Weights of a small transformer language model.
Size: 9 layers, width 192, 3 heads of 64, MLP 960 tanh GELU, vocabulary 8192, 6.29M parameters.
Training: a variant of Muon for these matrices, 166M tokens, 5057 steps.
MLP neurons of a small language model. Each row is named by its layer, matrix (up: input weights; down: output weights) and neuron, and shows model dimensions 32-127. Each number is 128 + 24 x the weight over its row's rms, rounded and kept within 0 to 255. Numbers have three digits each.
After each neuron's rows, "fires on" lists the tokens most often at its 100 highest values on Wikipedia text that the model never trained on.

L2.up302:108134096139172142102128109144113146114092138102061157129144132116138102145134145123123151184153093132132110147135186091111109121123110161142101156128148145187134144100118133153120122099131110129162143159110131142108130109113091117130148145170178120067140137127146132121152106122100151123
L2.down302:104121084153180136140142095115121150142111146124087081120148130096139162127107129088165164181137098124119133104104182094163155064154125125102154156157130174090112145161112120172134138132140089113140102148118149146162130101158102136139102123091146174091141107094127127125157153136109138129
fires on: " of", ":", " to", " about"

L2.up140:156146126101145114097137130142120149127138140131165176123142121134147164133123103127130142100150136101081163135124116147091123106110113086117122090153108111154170141144141147062114132072111171125127150110129106111117151092164149154116156088121135118129092144114110134124144117184130107126
L2.down140:111130087142131145135136150136136106157140116131159153095143129150113124123093097115157158095124100166067150127125108085131144122133124089125140156172151107122211084179126107086115144116118090090117091146176114128136144154132150122133116110110103137132154152101114144141108156105101145145
fires on: " do", " or", "---|---|---|---|", " Do", " among", "/"

L2.up491:131123155150112125141110129088120073079142085097094109140142124133136152146143142112157149116107159105127123128156119137077144119116135123104114125138151143145125142150158133166114152110115144139148124156136145109175107115103126170102134141088155089140138108134146117103095186088148167128
L2.down491:118136109136180126097115133080128132117155134163113117180142167099160127145119127116104144152145085109092156127133090134103149135138163063171132091109124122128186160138152149138144131122086099120114147132055141101147102104151136131105148125128178095145162105132125164118113130144133076132
fires on: " the", " and", " under"

L4.up333:172146145165116118128096147107101107076122124119150085094160134121122127145122104117155085086131125082120107167129122110076138178116166108164117135145104139160130156120141140098146185143111138137135151130144157154184142090137136084123139150137164139135114133128136089144125137123070079078
L4.down333:138109100102132156176101122141120151145133123123155100137135174142087111111152086102158146135046135140152088131135121143131162112139194144145102120181136090122149129093141111155117174180114131137123141157112135149101119129126118159173112155124174130169139124127126124108145114125154077118
fires on: "s", " |", " first", ",", " (", " last"

L4.up790:094143152120179131117160132116138094116083132109163109132092079083136159135133157145130109125133120153112145166134166108125125116101143160119110135118145126157135126139127140143156169087123126121108124131153127056141143132113166163121143126131120120116132125141136121102097113128170150094
L4.down790:136168115116160134124131101184126121153181125139139127127142146119089115145090082148124141085127135148176135062174163098134097123180150102134155092114139095123180136115110108136100109171112096146100126141112127166161084135109150121105107097151159116138152118079127132089181098143174104183
fires on: " to", ",", " the", " or", " Art", " from"

L2.up2:162120134130126145143143120175131155172157112097169105094162115153098131115080095111126145138111173110140158127168123131128130144158069117091092120137164114121107159142102107087179169134114101093142113103111139103090147171092133149108134123151132117108093118143138122147116085168078101139
L2.down2:146142147123083145129150184148154119123130090124164122135133111120107108101095123126120122144115108144102101110132100135142154076132150110150118159119108076124105128132105119116140126127137098132117105123127123119133134137119141149135146146125129110166121110144163125163110147117134100154
fires on: "\n", "o", " Do"

L4.up959:126100149138142140134143159153152107124155126152115112162138085115132140124138145159128137091093129106169176107131145154138091122112142160088111142152103135107069144093115116137116120130134146115135091133115156127105127124154150136123154120130128146105134109111161148099131110133140106134
L4.down959:116155104149137174098096097130159124138116141084131135130119163121183105191127099149190134096115123150133120157097160142139093162132127120136131108121129102138158114133177120128145172129106110157162140083118147129109150083128096126096143201128132138128136126172088105119133122112120129105
fires on: ":", " of", "ed", " (", ","

L2.up177:093114122101117113141067088142155065107157130114121128129098099159143139147138080099110144099137176148172165135143059163119164100108124105132090146119163152106103139119140162139118122114131107132143114159153152126157150136146133141085112117090124136154118098141142121056116144153138151138
L2.down177:135137147112096101118129134155111093163147150130137163162139091131105151102130081145121165135144118093145077121130123144097106146131136168109147131179121173113136138100136134131103135109122150091157173115122145157154091115151143120131102109136142151127107136123152101147117151118085114132
fires on: " the", " The", " of", " their"

L2.up568:134118134120122119160147127129186123142096072128103119143157136109108112143147135132133121138113115098129112122149123166098115091134122150163110121165103111124140122148119131135094099115117114081120167171105131107128127119088102110122110161090131142080144073086083129170092153138168127135
L2.down568:174176148083114118099113166121101087136136125099150124117105085126131187124106154161128162163124126124133161157146157137106148133107112147125154108107142069121148119137080134128121105149144166138128149162141142127160120122119142131130111119160117104135129139130106131163143110137175096119
fires on: " of", "=", "=="

L2.up935:131118112156101109128171091156149175179096112123109141120088113161118123093150164105137143115128131147175153113090103117123113126130125122128117128159122142148109131135143159088170106138119198172172120115127143136095148092123092128131135132135118149154132106116096149135084092173149120150
L2.down935:148159132110137151101109160114102109174109138127159148124109139139169109093121088162149146123117141121068081123141064148182131117124140148091180125110115152152151135092127109125148139123139104089116141168116124106121095127150132129121131138124163126128142180135136154108132118076167141105
fires on: ",", " and", " or", "m", " &"

L2.up679:134109163129090145128116150131129126148119103146165100100143088137153140141103128167113190136107129160158095139133183148077149138161137132129135105141161133111137182133101121116073108147120129101131112149118138122136107161156151116113119110128127147092136113130155126136163111185148134133
L2.down679:117115119090161171154141179188134118102188117160106130136149151115108079118107117130141066137143113120086093135133130134125084108102109160113119153115134137125109176119108142143156131109146139121113068149121153092128137108083125082167132139130122103120103140091162166124103112100151143151
fires on: "\n", "S", " \"", " (", "É"

L2.up706:086091080119113131092086117131139107111133157110132158120150107064143163095141109140127168086160156104092102141076137154158135125154168126155119121130132123161122096158125096160124134115130127163092132119148139108138101098117126132114112131129130138148128103102095139136136137129081110154
L2.down706:120094156134127107059141128152120099149136172135166119150108163088131143110141102109174135113138122095108103085094129145154136121165166140105131139145141130122169129120100125078142144154145149116113164128156157140154152094101137086147123147105136129123126143113103145109175118099097122117
fires on: " for", " For", "tra", "tric", " real"

L4.up397:127144070121110135149186133142147188150089107123095124119116087123127148076077103112125142105103128142161164124156122112100112090100105110094134119170137178140182143145105168113133135169146113127195133120151116105115135102157106141157108123128137168097116148082165122123104083125152135121
L4.down397:136163087115127119140134102107117140162143124185135117133092138087115122094129100108126105153183162101101126132167135126119126151120138159138163119134126129107152156112128136141115111135144112147098163131151119114081132128154127128153087128122130139097184119126172125179082127139097095151
fires on: "\n", " (", " |", "-", "|", " GA"

L2.up316:096158098081107088129107131122076167170122131097116131135126111128134160116131133122131063125093104134129117144170152157143124112088144132114136097134073109129156161152134167112119127134109106128157094159119137144195149173116136158128112125095106152112117115130147167103114127142107126108
L2.down316:095118064145129131125110127135115152097137144128135181119129157126116135087127104148157137114134123104170118077126129110094156169153113138152125139129114127059148140134151126174149115138129121106155137128120128129138158167082114110120096094124143154120172068118098123116110103110105102128
fires on: " the", "\n", "-", "1"

L2.up520:170108130123131089182132115154170100087120077125123106126139096122113172125099090151132150133119146163103148130125150128107156139103098121142133138129133122114151150116157150124086142122133123148121105149088108109119122087109110132137166127157119178103136110143149165120179131111142110108
L2.down520:149158139113165169125116118132187133110143086109137127119141142132131122117110159143132123127099124170135104114126131143130148112115109069142141120131078162135154148184166127153181140169090124138121125137147143181120121109123152086136123129122146076114067130154122102085155168127120155090
fires on: " T", " two", " L", " three", " four"

L2.up93:138128108097113129114124119097103125130158102144128112104134164107110126170172108105132121105099106135127116139146125108117163111173130128092107086094117138075138111076148150197123101081151117125122153136104115150149120177115118165116155094096188084115155105137153147153117123129115201081
L2.down93:131160148156126155149149146127087117141137163122074118155133128120155173150135145087105148138122098071093105152092128117096162139096118088135140083136145139128125143114129079089118129119102085160154158123122200066149085103134118147128135088148105129130148123076129138164146136105141131099
fires on: ":", "|", " the", " returned", "1", " office"

L4.up291:188141132125128137155132135133139139108076109150131100146123156161141116113123072132112135125174140119104113123126141145133133087113120136133150085104113141065184138107111138116104129086129116087106179171093132096099112132120121111087125121123117089127099100135153113137113169122139149172
L4.down291:129115129141111150149099146141095156151149124096119147092114176124118096131080105135134138086142099132111175140115101158137163126145167119133134068124146096142151104137124147105139116155155117149150120113095119150132113144153135133166120142084157145146112148127085131146132095133170101133
fires on: "-", "---|---|---|---|", " |", "=="

L4.up445:144154153099112121101131089113114103122121162177109105115105116116103104114113118136134118148174140148185149103107150171154121115157149127162122092114122123079131108114098148138110122117130157093165203130078097121137105149086171136151157115106152108112168134114116150107137148135145113146
L4.down445:101105159117157149119135127157141151134176112138143148145154124106154118103145131119119092107111134125141112151129160137137148097094074120155134154122121156112107156126093115133148111137183077170095137110104162117165110091136154145099091153139154159149160153137096133125100136095145117108
fires on: ".", "–"

L4.up693:127145119173084095108075130114111113110112117156101148104136136092159115111119108111127102125128196098144190161150173147128138159109147091178094136130168150126137130117109121137119083174131162116149122121128099104154109112165146086095135146152157112118109139135144124131106156116148119108
L4.down693:143090137118106147101170086150137132153150136043118112151158142144143106142119163140196098120155153135150081125149102115107124162083145097156130127110159126136127121101123140121106140158140114131109117111120150091111100113131133172136140108133082132163134110116114133117167104131106142131
fires on: ",", "s", "or", "na", "ir"

L4.up725:141156084105063128124101129135110119125110127122109126168108106134114106141120125131077095138126110105116148091104167147165123111124175145070116148123150116093135105148104186118114138149126162094151127129083147102167123099126131145159208133121125118108152119134152104108118102127101176158
L4.down725:123140145132150118149096108127136153115155126067100139135175139164155128133159163180134113105131116098145099147132194210097107133141123133156117113119134138118127151120143124107110163137100112095111149105083160143110103120129091102139116105134139133139106149115096121143125136148177136109
fires on: "s", " of", "d", "r", "ed", "y"

L2.up409:094159116076119107158141120158083101187067136106113142131145119097130109127089094137179122126114139164143146153100120118146099115121087122121121088125143145103132101130164135095122141104105163140145113108112168119127132143135150155123172103141125145128126115148115180154149101141140178125
L2.down409:139094100174069090149115076080152115163122094136091159133137109124141088105167086121123121165112117108142099112121139161172111107134137115130146133161131131078130184124161098150090103185101130137099120119109154082145117154147138132168127078168133115105093137115132124103130130141136134142
fires on: "\n"

L2.up676:131122132114131108167180114131178158110105136120146143146110117158156125096165150121119143115135130116156141132102182180119090155089105059161132135142085114111113163142090142119128129145059079100164159105144153153120132129155120166125130124145143155091145090069117117092152113119133112149
L2.down676:112187131170143159165116126178132133115149142142086132084084120097116119175114121102107139080172144150133118143158122114124162117106094107111139185131143126131162127105148126101112139141136160126137145125133145095119129099126077093144127139097181081131154119147101116156118107111111118141
fires on: " |", ";", "|---|---|", " /", "---|---|---|---|"

L2.up658:134196142117109109138132140088122140128131119117112116060121109138117123110171122131122163141113123115134138104139132114110109176133107162142130084153130132138128110150144106144064107111141114115142173131113154137129130112122124119098098148132141169120143148083142161131088157161137105129
L2.down658:161120170135164100162158115107137082113154107137136143094134122148104124152140125094156128164093096114147138154139092114105122128137180193132149091113141063144112111146130102150113108124141131176122112109143126160176138104100143108113155113125113139111134148159147143120139159131134128136
fires on: "==", "I"

L2.up414:149143099102139070149090153159137094150093129104098115077141102081138085131137108122103161113111152091169116144105145113116115165102136154094098102132148105121140125124144120116095152109106155152157125128132132164184136169135138098138147127165133127141133114134160137101133153111170166122
L2.down414:121135137150174081127112147105125145172146122133058191140152096121126118160160087101137124132099109105176132144120121166156126107137124128153129103139130113142150105153196120129108096164136161155111112140118120114110146114126147106130111075157112126127110124098150154084129107174139146115
fires on: "\n"

L4.up775:138149149127124153054110119141145094172156078094153133139105044132158133106143162118113074135125167130130111136164155153130127114104157138096119115138142117110152108116124133138108138093156148138121104134090128112120099135122123203127106092112132131137118093123088108150130144122158112144
L4.down775:080104117102161102143154194132068106161111120100140162111138140142138180103089116075144116116123119152105112137108133113127156098157153132177130111117134153114120119129132126133097122137132175136143156120124139158126120107162160088125155167135107164143096120093126136072133135106118158098
fires on: " the", " is", " to"

L4.up205:108103137136137148127151135169164142092154129122129118132103076143135115113106148137132162077133085157110125147112126132081115118145126165136138150145116085138125164128126136114131092183135119148145140143079093108118130136147138130126116138181125157142154143089137136137103095166116149092
L4.down205:108143126151199142156146097113169113132121122156183161152143115089144191115136115123122125092129133110107119146140101086129088146152100109120135086139077129117163140154154147150158166148136147122163125142114108116116131131111135095117096154149136136110097156167146128092095132181089137058
fires on: "o", "e", "t", " T", " De", " L"

L2.up604:184109131115134118099119092191121143123124103096153124123138111071128113144175142109131137130170126155120086114173151112080144150138123099111163115166132121178112099144122102095141122119125141135142099153101156096129117145139104141189081131105144093086134134101122128121140151161120126104
L2.down604:141119124107123098089152126090211131127106096093161145147104133098154141124159137099129118145143130140164125124112117150105116116074082108146138124112148114161164117095140100114181129156157135105109156114162142114148138125135107149158091077097126128096122162129140084169158122115122171118
fires on: "\"", ")", " was"

L2.up29:124163102137098143086112092145091155174161110117116124085116154111062156155110185106149139129111136118126093139148103113144141130142139132110082114087112137107104146081115139123119115113124113163127144167156119087123161143177125164134140121110154075138165149130147164147119095152106085127
L2.down29:091147121117116143127137137122128131143173105147103148129087098132119149143168117087138151125125176123080069137127133128123132111104079109178104103086146160119106117145171111162128101113085128159124100166105159154175127131163088145121121116102174109129085152133115132135128169128162128080
fires on: "g", "4", ".", "3", " he", "1"

L2.up466:112092179103130160153128100144078126131141108118118107152102145126114136196131141156117105138112106130113084149121163085135151108121150088132079100112155096109126115125119171135091099167108117178122173110110155137086138117131115146157137104094125154139125100114127102104131123121126141129
L2.down466:116119124166132111122102115143148158145145201182127139136102109105149124116138112092116109138075138060128095130117119106115152117097121104146140153097136086150126155099138134162098102134102107139143150089143146094163099170151118080156152156117098171158106125110164139105115127124147083113
fires on: " the", " their", " its", " his", " Radio"

L2.up749:174109100110085121148134116129137085161129099138103113106147125108140153173123146116174143095172128116144121153104099097132152143109100148133110110093147141090146133158139139131078165096146084110160095118114130178095111154109152079140156153116149127148157086102149135126101167138130140163
L2.down749:138108090152148115105098145124107143117114153172107148152149113123124110096141142140117119150147138127144136164122115144145109109142168088145110123187157069102112145119068142103104095139119131134118153140090166109155168115121141106109137086138146133192145165124118114071139094141155126164
fires on: "\n", " ", " the", ":"

L4.up392:138127116100099126142148153137135097126129125152111122124104115102126140095116132151120118131129138098075125116132121148150156169144153106181080156136128156084154132137098080119182151083176181095121174145185140115152129143112101132121164125162116152114141111105148124163112174138105090109
L4.down392:135131194116149134123133081110165143136164097098148159159120146177114110127091135135132134172140099171148109121094100145110169092141156097090134087151143122137155137056134135138128137170102133155133099098157126128123143111121150120113117151095146144157145120131119161092167124125103097122
fires on: " the", ",", " which", "s"

L4.up805:121135132090107137115101122112141143116140152189124136147143086129127115057128141136142141166147128121113096119138129157121145138173110099117114099119155080097069174219100136163108150107141123103088133189136122141139071105124140178144139123090130132105118147153133114101100094122106129122
L4.down805:100106171134115120138120113135173098147187110113145126127121167209150143137147123123095110123154148161130134143127166129135095140095136103126145132130107174105126096080135106119129137083134136118122145118137122150097154177125136104107141121174128148099126182113094115122139144126142133144
fires on: ".", "-", "4", "iz", " |"

L2.up496:107165136111072152108149118105120086163116137119080145105123103114110093130125146102149109113085089117132116131122133137159131144151193125130123100099133123130120136089114133130111151110110153106153143135111162103123169153117143116097133118112129158127139138106103138112107139133128117101
L2.down496:106148093121104153114131127108168141107127076110137155162106142101122102123100145105115100140108144174080116114112108135130126111112098130170080189112131160058099124142136127129141122134140126142138137170128145126143149157144137160102121133151154093130114142125124145124105113151120198134
fires on: ".", " |"

L2.up624:125141137147171162155131153142133114123124107103130080102144136126132131159123085106098102166150145105081144111095136143057134102132152129089153123089145110117126132127132164081105113158132119109176166119128075132142129151117115127149145109149129097129166164116127150111124162158113114140
L2.down624:115131119101157135098167143105147103118129157114115114133121129137117159153122101100111132131116119111125129102110078121114121088106107102122093180138095160137169113138179174107140090138148118092148079149155095147121134138083111132122076120134105133155135162137168128125153125143099107156
fires on: " do", " La", " la", " Do", "v", " we"

L4.up271:145150091124175162126113104135107126105115080122101113130074091120120155121166139152138160137130114124169113134133176141110129124084146115135119118139095091158128151137125136152090122081156104122186135187155162151125128114140142148082147091162148152111124091120136106123142123121149144099
L4.down271:093071180092142116126147118121149146156120106157140138151170128124106150112138108136165122113110118113090132120144096095135116127157154127117148129149124141135129127150123125145170163126113121160134133127113122132148115152124145108168127145132081100170138132126062142041160108116130155135
fires on: " to", "s", " the", " of"

L4.up86:130173123104092157138100126095121135137104126147114146094137121097128145103128127115134147104173124133102083105092134132156129137116133114120133129160108143153151109165103138136106123107158109177117157130137126078132099110174120141131094167147142101140168120107097144143089127170167087135
L4.down86:103079130156121146139145145096144119103178127142109128176151146151127160167135170134108144166123129118107118129155133110136122123102150123145131162127117162075093136136168135104135129169127139138168117121137099130137128144135127085119132112094099114157092112137129126087137155131157124161
fires on: "0", "2", "1", "9", ".", "8"

L2.up10:142151134134104126145116160137110175157109090117150137153162114125143145103099121108137136110140080125148142144127119128123143100148145116082124146133092112149131127153133122122102137115136103102129125093100143072151176150116121150153125130112094144121165138094106161155095101134126164133
L2.down10:108136138143111139075131122096107089106148149145124113094121131096148138137096123108146152168084165130141152134136166144157113142115170173138126082133144112134145123150112158157145141143137118159055171128137082177138109104157121163131109108144125067105093113137154129117145142114138138141
fires on: "=", "|", " |", "-", " of"

L2.up264:147158109150090137108144110129127148161113136119133141172103121128118157108158111107160107088114124146144158114145092083090111149181143133152110106114124143149133125140136115116112121090127163118118080139124151117083141114176144105119137108118124127133155142095074118083129129109113153125
L2.down264:107137100116136162163090187122104131147112142130124143118116121151142112102166145134142117141144130089106129150142130127108131107097102091137100154130153174129133136128144126086093087143154104096158148130131101164163112188135151117153110097137180116170111132124146129168118137102137137162
fires on: ",", "."

L2.up417:135096141116099153170132121150151147147087111110144112140137128127135128158135162132129094125164103118123142145145149099078103139096157117119138101087092134115149148153148123090121085180122157089126123154126178132107141109164144132150085155119096121127158134119109152130091159187113091122
L2.down417:151101116076134129118143117139183075128127162146121134143128174073126122062178141113160100124123147129100157135136132153101135087141121101171088126104102121084128155110123139123163155128141122135166123116166126079141141084098116151149125138123125132132149112139103144129130099159159116082
fires on: "\"", " the", " Ca", "ca", "The", " a"

L4.up620:102127113125118102150104153121122103150118099101113191124104120109118163135144152098127159152150113096129155081148112122088142156175111142141095108128142094115114120102107142160131142139121147135153121113154139089134140128097109096144145123135147156129122086159145156126105140156151117149
L4.down620:137170110093143161088126124083150140148125148133117102118139134117128173111160113141134148110123119110158132165167117139131131132160065078127092135131144183136170117113165116108149087147173113121103150094084124089150123082134139125131121131156152111086152108142185116107125117089135118133
fires on: "\n", " was", ".", " and"

L4.up900:117152158168145138099156101151183148116120147094108129071131131094157192141132134150128135136135151163137114135116122089113120132103141116104136136083118112121123169139107142150084111161125142139144158154113152076115111101113108112112132109148118140122147106114134154142152115154110100131
L4.down900:091151189103156149103109125115130130160141211161151136115124082094101114145118129108084132126160124093104138137148097132138115111172181142174144101119132145161107161125139110139157132175125123136171115096093123145106124143131133143135104126190129073120109123136112119090140170148121142133
fires on: " in", " to", " de", "to", " of"

L2.up113:088151098138175103074125123139161117142122111137098116127089142145140156143119114138119112151141081172151112125114167128112096162166140112145150120142140108154131130118119165104073155124161170154121130163112118158092125127111153156092141119143142126116140132147120151094157143111130129118
L2.down113:141102087129115140132116119129109139114090099121144130111147110145137127130137149167110138126100151139144149122084126097144114158120098130133118111165125144192115132148131141146115124113116108124139106132101124150143125107151134143168117148113108127145115093172094104146150164148103126147
fires on: " of", " to", ":", " following", " for"

L2.up606:136137140133119117095124105136121089176158116113076168131137139099123145136103172141137134099144084116120122112095141130137130112099183099099152139100135098155135131069108114083120129094097132134084127090116167135141143131122105150131162171097148135117169146117117121089125118110132122120
L2.down606:123150125138109173133107151114140129145137121119141154153121100109109096068157153143146156109136162134114132098103116145131121137121087101136154116075135128124127122104141134099061083150155144134114107147124143108141090208179131130176110129101144139133096134165113104167157112151139108171
fires on: "s", "."

L4.up615:120139120154139111119105149166143116139129115154115106182098145158136147101067119126095130131113093124125112110130150129108164138124120124135119152180088129112146123138087148120131124139119150061134111166133107139169116072144098076136114159105130136118149150128122138139114156165129151106
L4.down615:144145101130178079105132133142110105095141093110142125158166084132152100148117110118124101121086127125089085126166156157165095116150097109117118137089112144076125139121146074138120126128131138109165136099142076166152104129117098146105113162142104104092130131103142104141114132132152132152
fires on: " ", " (", " of", "-", "P", "s"

L2.up427:148165167162080163129134129118110127092131133137081092146152141082147187116192153099154147095175124133145114127090127149159108135169165139120112089115146103135111112128150123148121131126084116133115172108149112065120133086119138110130149098114120093127105116150150103124103124137097126087
L2.down427:156139150077133142101111138122147135124113127144105122100139141127170174114154109127088112084140127120130102073103124190096118120155139138130162146116103133089109097104162112093145158138163149095140151104130099101141113146138159118167133101135149143116155159130097151158104116125115130118
fires on: " for", " at", " during", " For", "|"

L4.up735:145131109127104176131127165159126111093157099146132105164120077138107150087139137156139173096136075162158123108142079146108096065156119139135146139132128155097147120100143166187153148143127143193113132073108095136120123123114111120106142141123154131117069135174143154100132135130153145099
L4.down735:111082144125110160123105116101124114137104144104127125114140149173165114133124139120156091082158163123130149154189148125139126187124116128119114133143141114154105138145123112103114145117114130141150093128142112105106126089165149186118182113116087085087137069119141099125119099122140090153
fires on: " was", " and", " a", "\n"

L2.up280:073105139120137121148117114152143111109078175131144161107110140139158125132103146140157147117167102146135150108090188138147131157113100146109096167132106111155075171127111120120107137145104141117129179155104110132163160127152129147079103137177113095113130112067114114120131150117155121081
L2.down280:134149132116135145158117119152124138119125156132110144109085139173093109131109154096082111147125123127136129101129096074116159086131134133160155144172164104124143155140183097170127070126163130166120140087117105110129136119114153093141122143121167111157130099150115166095152145118117103157
fires on: " |", ";", " /"

L4.up329:132137114124121186142130137137180133107143149135164101146109158147122203141130125131152148146141084116161094093134146090142127091098093158104085121119111141074114134083116175137097117118114111163118127120099151127125145103058103165161141105113117142126119137108135137124122134107180116152
L4.down329:118139128145170134125102142090119161158080126121106153154138125148129086123134178114142078116084140136104137148122122171150104122122125145160116118117113119075112135173131135102088106138120107107106185138110147105127140145139180147112156106138151128128121099123123130118154081080146168141
fires on: " in", " was", " a", "-", " football"

L4.up550:113122102131136135119163117131131117133134108147138091137100156164151139120136174152141144128132137121142118142145115124114153073114112152093117115118104162157125112136100154060140144148152113124185136095131102140152076108110151143148151126122142216111158131100158125085102123117125133124
L4.down550:165112145161100133123074133113090127152121083164121133129121146093109119162081137145091115161134107120140099125165123137109165099097120146162125125098141156161152139145130113114108099164159109112106115117162133128093157106131108115112070129096119111114142071100168143140113136118129133171
fires on: " |", " ", "-", " Hot", " Singles", " Chart"

L4.up658:071118159143159143146137149136120154137079128123124104142159135143142103083106142157114139107121091116122116136135139122148131097149131096133111134132111095132105138098131081134123125105116163142158141127174128168131156111201124153116140143099161136126118111107148136142115117155113139106
L4.down658:151116182123151145118117118098175155168079093131133123170146153100128169126166089143090133128113154129119140117157105148144151122136127135131142153102104104140108130152112141131130127133133159119110148170126149076152147106113196125144114108137102129141146137179182130070153094128121139118
fires on: "s", "ing", " of", "ance", "e"

L4.up75:112180183133117150154156128132128108136135110087134100105139104143108131131108104117128147144079156154155128164130152099092108126124159097128133158114172090126127139118082122180122095122103125108157147120099148105087108143100114127109128126115143077142127087140142159148116099167142111131
L4.down75:111109137134183086145090168132144143096129127131154086110125115142150114148127127145116110170138133086167131143114139160074135117127149145184148160158124148133163142083149117165109138138092114133165155096121100137139085105134150132125111128136139087152121101119128141096100109105065083100
fires on: " The", " a", " the", "The", " A", "I"

L2.up938:139092121131097151124169164159174143127152131144125110142097124147141123144136099159150120162131138136117181106102116117123155095086115116113115115153157147134093058143130136163145135097085131185122160119094113087089131125103128125080158145086119145145134108146134118082100132109122127106
L2.down938:142095122102082114103149121171096090111130139132160115129119120093139120142147093130150140162144123112103105121149144104115141095122172123135137153128164147124143133142122121130087139097071124133115175112113164101131126145137061094166125155135070147181112154074126130115134148157120095124
fires on: " the", "|", " their", " those", " European", " these"

L2.up55:126130121124081120090114090103143171123124142125086119130187111113135103117163124145138139141101122086170115161113134146184171137141115163130130128111167132144134142124092133175119113172118147091113156151165137149124150137114131131113151133133140121122112158138113147103152121125077103116
L2.down55:115110156131111122154138184134085125110159119138105171117100109131100111132133109084127116134106151104121131137130181098087151112139134162152114122121159115142138119147092153139118094120094115157129113128106127113110137131084164157154091127136149128180124108114120161137146176098076108123
fires on: "s", " their", " own", " its"

L4.up727:088138088132098126161112118119108105138121144103114123149139120095164086136109116093132149092128122128137121126153069087111116146158120144129109125108122139170122132164098109135139148102085155149123067105132116146136121123179171133162133132124129118137134113106126180137118132112160098143
L4.down727:118149183151170187155101149140076153127149124114121123135120136179152112120155159103078091153123145104102115190140117136162100088152113140095094129132122134080145147113165152106079135137117108142159166131152110129129114129114115146111135144157130144143134115167090126099124132107114120122
fires on: " and", ",", " while", " they", " there", " years"

L4.up538:115106118099131147170144120156189173115135100125128134134122130109157104145113094137130156103119121124135098096123107147115121137112188144144155093140127126152172134121109149133101123106118166135143151096088112113141146124105154106126089128107171161112146103134104147189114080154108141117
L4.down538:111138074108141131165080135133146127111139121135149130111113108126140191127101128125115107141119127069138161157121129118150164149144078141155106138141133117167139129134139160147079099149108172148143136131119152140126153150082144126094143118167144144102130135142094147166107116140158156131
fires on: " of", "b", "cre"

L4.up317:104141126087128137178129130133145119123165120138092160077125124100103098111098147121102154129183095112162105117139145141126101124122177095158128125148111098140092165158067116148122137105145118132101180144098112123182141167090133132116172130159106115114118138117166116115135131117121110123
L4.down317:137154124099159141106108133134150113162136125112108071142149148140179092078084117095124169149149109150098128162152152142121136133144065139140136108157111174164187113122149122109090105111139153149126135128133123103090115127154087107145112115161152158129136145125103146095104139109132146146
fires on: "–", ".", " /", " to", " |"

L4.up172:110137105126119166127168133142100123145130132139134126141073098133138149109147110188124141113154132127100134121143146089144150091166125167113096071140149106136133127108108120128123139126141171100139142148138090103122088100168120103095141139107125153139132115078142099124129115095104124071
L4.down172:125160126142177112136093126132141160099127125145124102097129132075106130093109161138074177117164099147139133142148094126121107127116120121129136103109139183135135151123121128143115116182145047126161109117138133154165126141106127088114088102115119118170070118141133133139124112174131087160
fires on: " and", ",", " or", " made", " released"